{"n_layer": 8, "n_kv_head": 3, "norm_place": "pre", "positions": "rope", "extras": ["capped logits"], "init_std_up": 0.0496, "warmup_steps": 331}
MLP neurons of a small language model. Each row is named by its layer, matrix (down: output weights) and neuron, and shows model dimensions 608-735. Each number is 500 + 40 x the weight over its row's rms, rounded and kept within 0 to 999. Numbers have three digits each.
Before each neuron's rows, "fires before" lists the tokens most often just after its 100 highest values on Wikipedia text that the model never trained on.

fires before: ",", "=", " =", ".", "s", " and"
L5.down2429:518494484604525496491497522521477455492529499449528491498542474431415532572443457444498524467533425498494503580602549536461506463535451516472535445485462505554551517493480432528564527532470464466485515511519545472535470427527468477459488506566569511582513516439537531535470516504530483575544500547517505462512477542526475502570512506503572543507484522463484557466550504501448448542474

fires before: ".", " |", " 5"
L5.down1355:485492491545531492515538603473551495453497407491604489389514486485477513478486527440558563501468496578586502529535401503503507514449554442562550472520496490502473454439512504510466491573473551476489514506512474458490521503558485472472582438451419438459493528512505542523434472454466431520505532479496490417560597564495508535557508454429518453523459531500483518518471459492535440500523

fires before: "\n\n", " The", " He", " She", " In"
L5.down106:517515483507456473472476412523496479479521495528494482526491439453591543488448586489484504502529486614526502492483465454461484507491465461447549447488413487515524576540422502553475435512529432500494473466453466539471566504526467543516498515506435490453494511498498448506560486506506587411509518505509498453535488475494518471545469516508551522546539556528514420540414518504486517452462

fires before: " |", " chart", ".", "ination"
L5.down1637:510502459500491521470559469494478510540454483555494453419472546539570457555561529536503460538533502487487573497520455452507415462478536538528471465491440549542482550546466487532508514473496512491509441583605464473493470539555540421577468479409475508479518510513502420525529458475513466461473487488493513452511538500410481551532508551483506486591450518521463473502409387458456413494461

fires before: ".", "s", "t", " of", "a", "r"
L5.down1438:507515453499543570514528486416561440480480550453515412504517438522487514488452498514418539605516482509527563512493525458529566494429494520486547491458482445513451458475431491517465454549432469423574531497463497488522496566528505546527558511474531459457564460487455404521554507540526449497491527481488511459540497537494527508508507437543493486430475501467504457512449531464504537492494

fires before: ")", "–", " |", " –", ";"
L5.down1658:477407476493499528503558502540423501494514523463565488521477421442531579522537537459491589486495552543457523479499529460505475453444497463436520427512543491552504493509535497467556532484412456470523529538509492468509465502451486569477501480460502497450480513538517508505455578498452509479420557517456451574542491541515501498549499530552597485465495560508479474490491509419491466545475

fires before: " |", ")", " (", "N", "–"
L5.down711:519460474484497556490442527434486516536530590475490478522531455475462493497531497473452528450577540504487507502440554408525595557511480525548457477449454480497525472422556500474479532455462455450466581473478503541561464524500460421466484516550528531485524452506411491549516550514525508361493429532484542535535463550491559544486516413598528566537486480541490440457571532547548432405444

fires before: "."
L5.down2524:600502463489439532473515452520447544440557500481465509508546502569491557475503553532546534574514593558515537545493491508494410534557531504486538521511522480527478463483434479456505428554506509505446501500446478504507501480444556475418601565484497502416479463513441372467527528522479532498432485497514518495549503500486497498485495513530551501574436501471557453475487531514490521554486

fires before: ".", " |", ":", " m", "0", "%"
L5.down119:462430524584543538496449443505498437493479506504552422553522546492449521519450570467524433424519510554457542609516501515532476520544480571482570462537460451535464586444525484535454512480473447501491517499411475498508556563541495488467451562416514453460457506555431529514525516502534494498515565436432502548532488503489551522496553530540561468491452534553506524477518509445494476569447

fires before: ".", "al"
L5.down2009:550510519542421528585426512508496506486420511500516484461518538429565497457527500496470511528519512524502546485443518431550409505495493464613509527479515506491444464460517466483524595492519574417439418535569526508527486548487551519518457412477492497523517568566481516479487455467423507451546516525471559439556495510511485544508508484560514532540535587549485517449469588449503543528492

fires before: ",", "."
L5.down2895:476464429482467504472463574549466534500508540480534424543510447542571526451487504490441536474532530534491514475546468473491499505385507464483503557581454595548535515521545582498464518531489486470484499512498501487546498512448528510512519441491570448430560500442523460548525582501619531472521472474439546524459454432519509535433538551612452557518514463440464489488462456529493493507515

fires before: ",", " and", " the", " he"
L5.down1705:536528496460488500419507432487530437497514521558427526458505525549493586552507533519510522517457584499473504525468474466473474501554464471463530542524501562466446568489510491503478447474476432480427419392490497495467481515548494489548588511514465516530540558524506452459502483518550502510519526420460469554492539572504562511507425539433508488509530538547499484479522490490501498572492

fires before: " |", "'", " and", ".", ";"
L5.down680:509442445555493506495556538562422543503571475457459491496500469547486555484481524511471564467444479565503484530524534441420449516447446542437565506467510537476474472540508487497498519554515536457536541494555431521495474467431563557472489488527503556425497593471532489500539533465570569440542455547534505497533552544462464436470455506498562487579531497523519413529496541520453477531493

fires before: ",", "ES", "\n\n", " the"
L5.down1716:538563499483452472507527559507505532498471493442449556475543503458504534493577425529483491450518514557556585460460480501500484445509527553438440515472495458570444477450555460506448517579501473527490501500536517515519538473489489571485509458535486593516537467445520536481459440551531528524517490488569482507501456521532515542519504523537578509503536529547453522470483415501539499510497

fires before: " |", "."
L5.down2140:491497491562522436525497516459521465573455510494504440440470577500508477506421489517506474539590474535581548521489501514563492537460511528485523514457514548442455565518448458516477518499482499552507468547477523477495500470507476426471434489544493452498530504487486409500539483548531480474575472456486532547501472447495542514528496422510488465512483613458530483469510501455418471524487

fires before: " as", " to", " by", " in", " for", "."
L5.down2433:506438494573491524539477490497487483419584547442583582489432508561498472484517444495475473453500470498505507540520491512516515434495499499479487522504535476457558483511433555510466459403536445502534465457543530445452505491388493545502429456459512495501556504502489510492509527503475474495488511451507571513512468518561532471511535525503469531478477496523488494466440560481476498462466

fires before: " |", ";", " the", ":", "%"
L5.down2974:541502484547494571439474470517492517552545498499515495558555522430532477538462542476467448523565476594483514464530472453489463502467478508504534440545497538513526549493565528527569535481475453418529511488574501522510529468472488561525525436440531517505447521534487488501488531480460481537487568510461489521421501544529485520580502479523566519495468498481420442457463571468488554463530

fires before: ":", " |", "."
L5.down502:484477531541523469569513528532462495520516523489463446520519498525438470513525493472504485491576517541499525542522523466540481561505530527467461515398511427452446481510471500486446519521492499473462478494482522472532466552468586499469444537533495488521468486460428487538455528463471482481543487463467542484524483442459533475506456503509497418496479566541554545519520591455494449431514

fires before: ",", ".", " in", " at", " the"
L5.down2783:567552488494528453467465510505509510504524472519534554448541483413558488468466535474505529547536489523517474498522563408529444491521514527468466472463473452470551535551506497523510542468498555568536511481519515544455512487487485439571496571602501418545445561513462500474531453565479466584480463429523464503561502443522495461492505532476495502460557568538502439495527494520520503488512

fires before: ",", " that", " the"
L5.down299:548474521515498458536495544595467522558485543452412498436471532435483537518571516516471501492515481474510560473445530460504466511554546515465518558550528491477484529464553467537434520455469515569507462437437485555549539528492404455480540480487521506513530425530494454505538403524498459513507486479449598564463464434502551471508471539487582471474489506462479483496556535542501475474481

fires before: ",", " the", " than", " after", " in"
L5.down1288:478562562492529490447528561527446491511458581391424503492498490548435476465509451563506507570502442501500518529552530478423468567508521502483458489513499480522506515509547456491461451465460467474452457439567496487534502512510475506486529507529489473468501503508490501485520529600446484493590470523524474534460530444508577539480524577503505479501446540485440460514550462506520503446539

fires before: ",", " the", " was"
L5.down404:494513522517462552519502531519534541465551522559466445500498469410487479501518523485390556481506537587468426479450606520489474566511499544527493558466429432541516449474512470492520477608511451476453473564516406446547552483423491479465487574464465516515500508489508602415514561475470574471577544502507566526504481456482454518525470535511487476537487507502466427512446520476501529489586

fires before: " |", " \"", ")", "o"
L5.down2952:504473494493468468521474507570537512514509485624550468507480505451472586511513494494437540485612546545535481534508537404443441548479541474472461476464428434489461460472515492577470505507489535452451485436658457507500446569548522567547489488505465479484476496518531436506521514472515548492576445463421524509564569532537438471592478482496583484500484455509481480468531495522593448489477

fires before: ",", ".", " and", " with"
L5.down1817:488501579492514469523506524497567438483520493435493615562491513508541548424498541509532489477563533482448586516518507513459542486502416463541443551519507515544557543550430459477506435548500481464502535450501433416492460441478551473467491436487507468494487596498460457453569458554514480462479464509512438534531481495484463497517467544473550477499484544469498448519478512515451451492547

fires before: ".", "5", "ric"
L5.down1726:492551520529479469549469509482504529491525399541485445508483543524466500603411469470545509488507516469470503497521510467591581466470451500509506541462548521497502491489465406508514525544513573502536452552494500537505519528544379459514470481515528520479557533573494493544500603530478521459529557466529493443451425438548514448514459519549518500482457557519488509474505480481440496524433

fires before: " |", ".", ";"
L5.down709:503496521580462555450528509513492531496503506473484373549528536531501489503501514474486494523586534522553543463449435475475499516505570491404446454473420535552487452470502529427529458461521475470521501456535512451557502470474507521503558524446501388439532460537458462498537524504508398522521525506478516502558481490498491456506464500560468532506442528468511399531441514489490452455557

fires before: " |", ".", ";"
L5.down3002:490545464566555503571551475472495486461462445529544487517505538489539501417494553499482525464478508498573509439441514520567503539518472460567473527500504564505497492504465462533591539497522538448452495509529524540454495487487515535436544498524454544486501415466512508469437545485485561484444549436439587442532523533520455543485491477471461454553477530451455486489536432513490580432551

fires before: " |", "\n", " ("
L5.down1563:484534493427558467450500526545426423456464532519406533526515492481525490541502465473506480505449513464524501540396513537435535537453496551478499501454564545487427489494527498472415519470473544503444469494484470453532547465549386517462468487503508548532467428517514544450468452493438562454511427555480464574473447566459544524487494487532436505468457428488491592432542489480521533522571

fires before: "|", "-", " 18", " |"
L5.down2540:562518434451523498479473489455487528481472510544494572471490523410514524552449473492495446546499512460468528504428543429486584475482425489466471473613507476473465466456489457554573571487490501493433433504488500553488462534530469568529442520537448524516386489599446605564541478513474530505485470487393484530539529509473451474495487423482571477506511531496503590568460506489561511505547

fires before: ".", " |"
L5.down476:458512485512574482503475532445547491523474528511556560574418458481476502508478420504521466480499440540459498572494503518530472505528508429494468487510488431524507460480467565510497549487568537542497547419499516495481522519517437500525507471513516477485444538521500507470527437543532522534525495487546445480504454456516501464549608519563526557497451503544453443480469486496494554476443

fires before: " |", ")", "%", ":"
L5.down2670:497503466535504454481559543479456521401541539496508554547431425541464385426533557459486514557521476570460521490521581503535517518641492516483539517520476522493510471512517503479446554500537558565534520416430551467454503513506433488570506449553563419522512490409478533454479561629442462522506543498488486462554535563457458437474469505550424424458517521517499419508519490449531559506506

fires before: " |"
L5.down2630:640520492457603504543442477464460489470476538582553565482536482480535457533510531486405463507463545441579510493357526505476552460544544594477467478430531412503459451494513502479464570491542443494452513465558470484497523507529463511481567443474521509495488468584533537476488490532461475509515435518440476536475516486492510502530521492482460501460505466607484467547496449512583508435475

fires before: ".", ":", ",", "1", "–"
L5.down2803:549489460427527513447518482562487535433494456505484461477541449468526507552477525504576428539507469535510567548450522556484511549483462510505535464463454517584466573539494440477492516480555572469469481531432478498509489493598500480525506483527529477525506463472531451475529525552610506557474495537479495511536513507555490521493529494502496469574513519479461482485459545524544509474447

fires before: " in", " on", " by", " at", ":", " with"
L5.down1134:545499506542422464554488481562418514507522511482507511468425521499420461512557415549466563439591455502463490461532460450517472561419504497515545488437501485555464492471471526527539553510605470493500519536512545434447437522389490490485501534456448502524486491447448507485539482499533503529513449428528573535453511529540504462469488502456439474440475528517476510501504457443422539495537

fires before: " |", ")", " –", " All"
L5.down1377:488510459514390624456523557493463528413539494454483521434500488483503522563516489499471490485514535510507451526512518466451441516572522560519487547495503552482547426476516510536464541429544504573418527501475478484483540546544448491548520535532572489492519539528562533462493546558478464483473523593443464486514465544529541513525385532475512531476441438484509460453461492462532540577479

fires before: ",", ".", " on"
L5.down2018:560468511472485501457535565552513495489452488537528444535514531468485471536487416447489483540580424529483493486527480445481436441504589489540489441489479432504527487484524471528484532545560472483524489478495497492486484495496487569518481445515538526519520486497480428499520529529514416454540465539471554512507482405528518516508440468531531530543463512490533476496410532531567522550427

fires before: " |", ":", ";"
L5.down380:508476563560450523421455488548533500500436478538478474464531439423545415466481489618459478461526459476540490476494446434454507529532489512513585499524537571449493473501469479434505480496453512514550419576540527490387490466477502493551494498564535450539478455529540425353525474547520431526476516537455485590512460473545529518513583490500556550466426534469465526528556484477521480520531

fires before: "–", ")", " |", "5", "0"
L5.down747:511409562493436467521473486461541548452480494490501513482464549478479485534513499478531470477458544488475550478522521489503465476491448497544590528509510559526525481527493537451538494444555496527484573439491504454510498503519513539538509496506583564538505548488540489463475477499467504536552519466475552493537460557534565546561468454467559460514539506527508426514468530489546526502472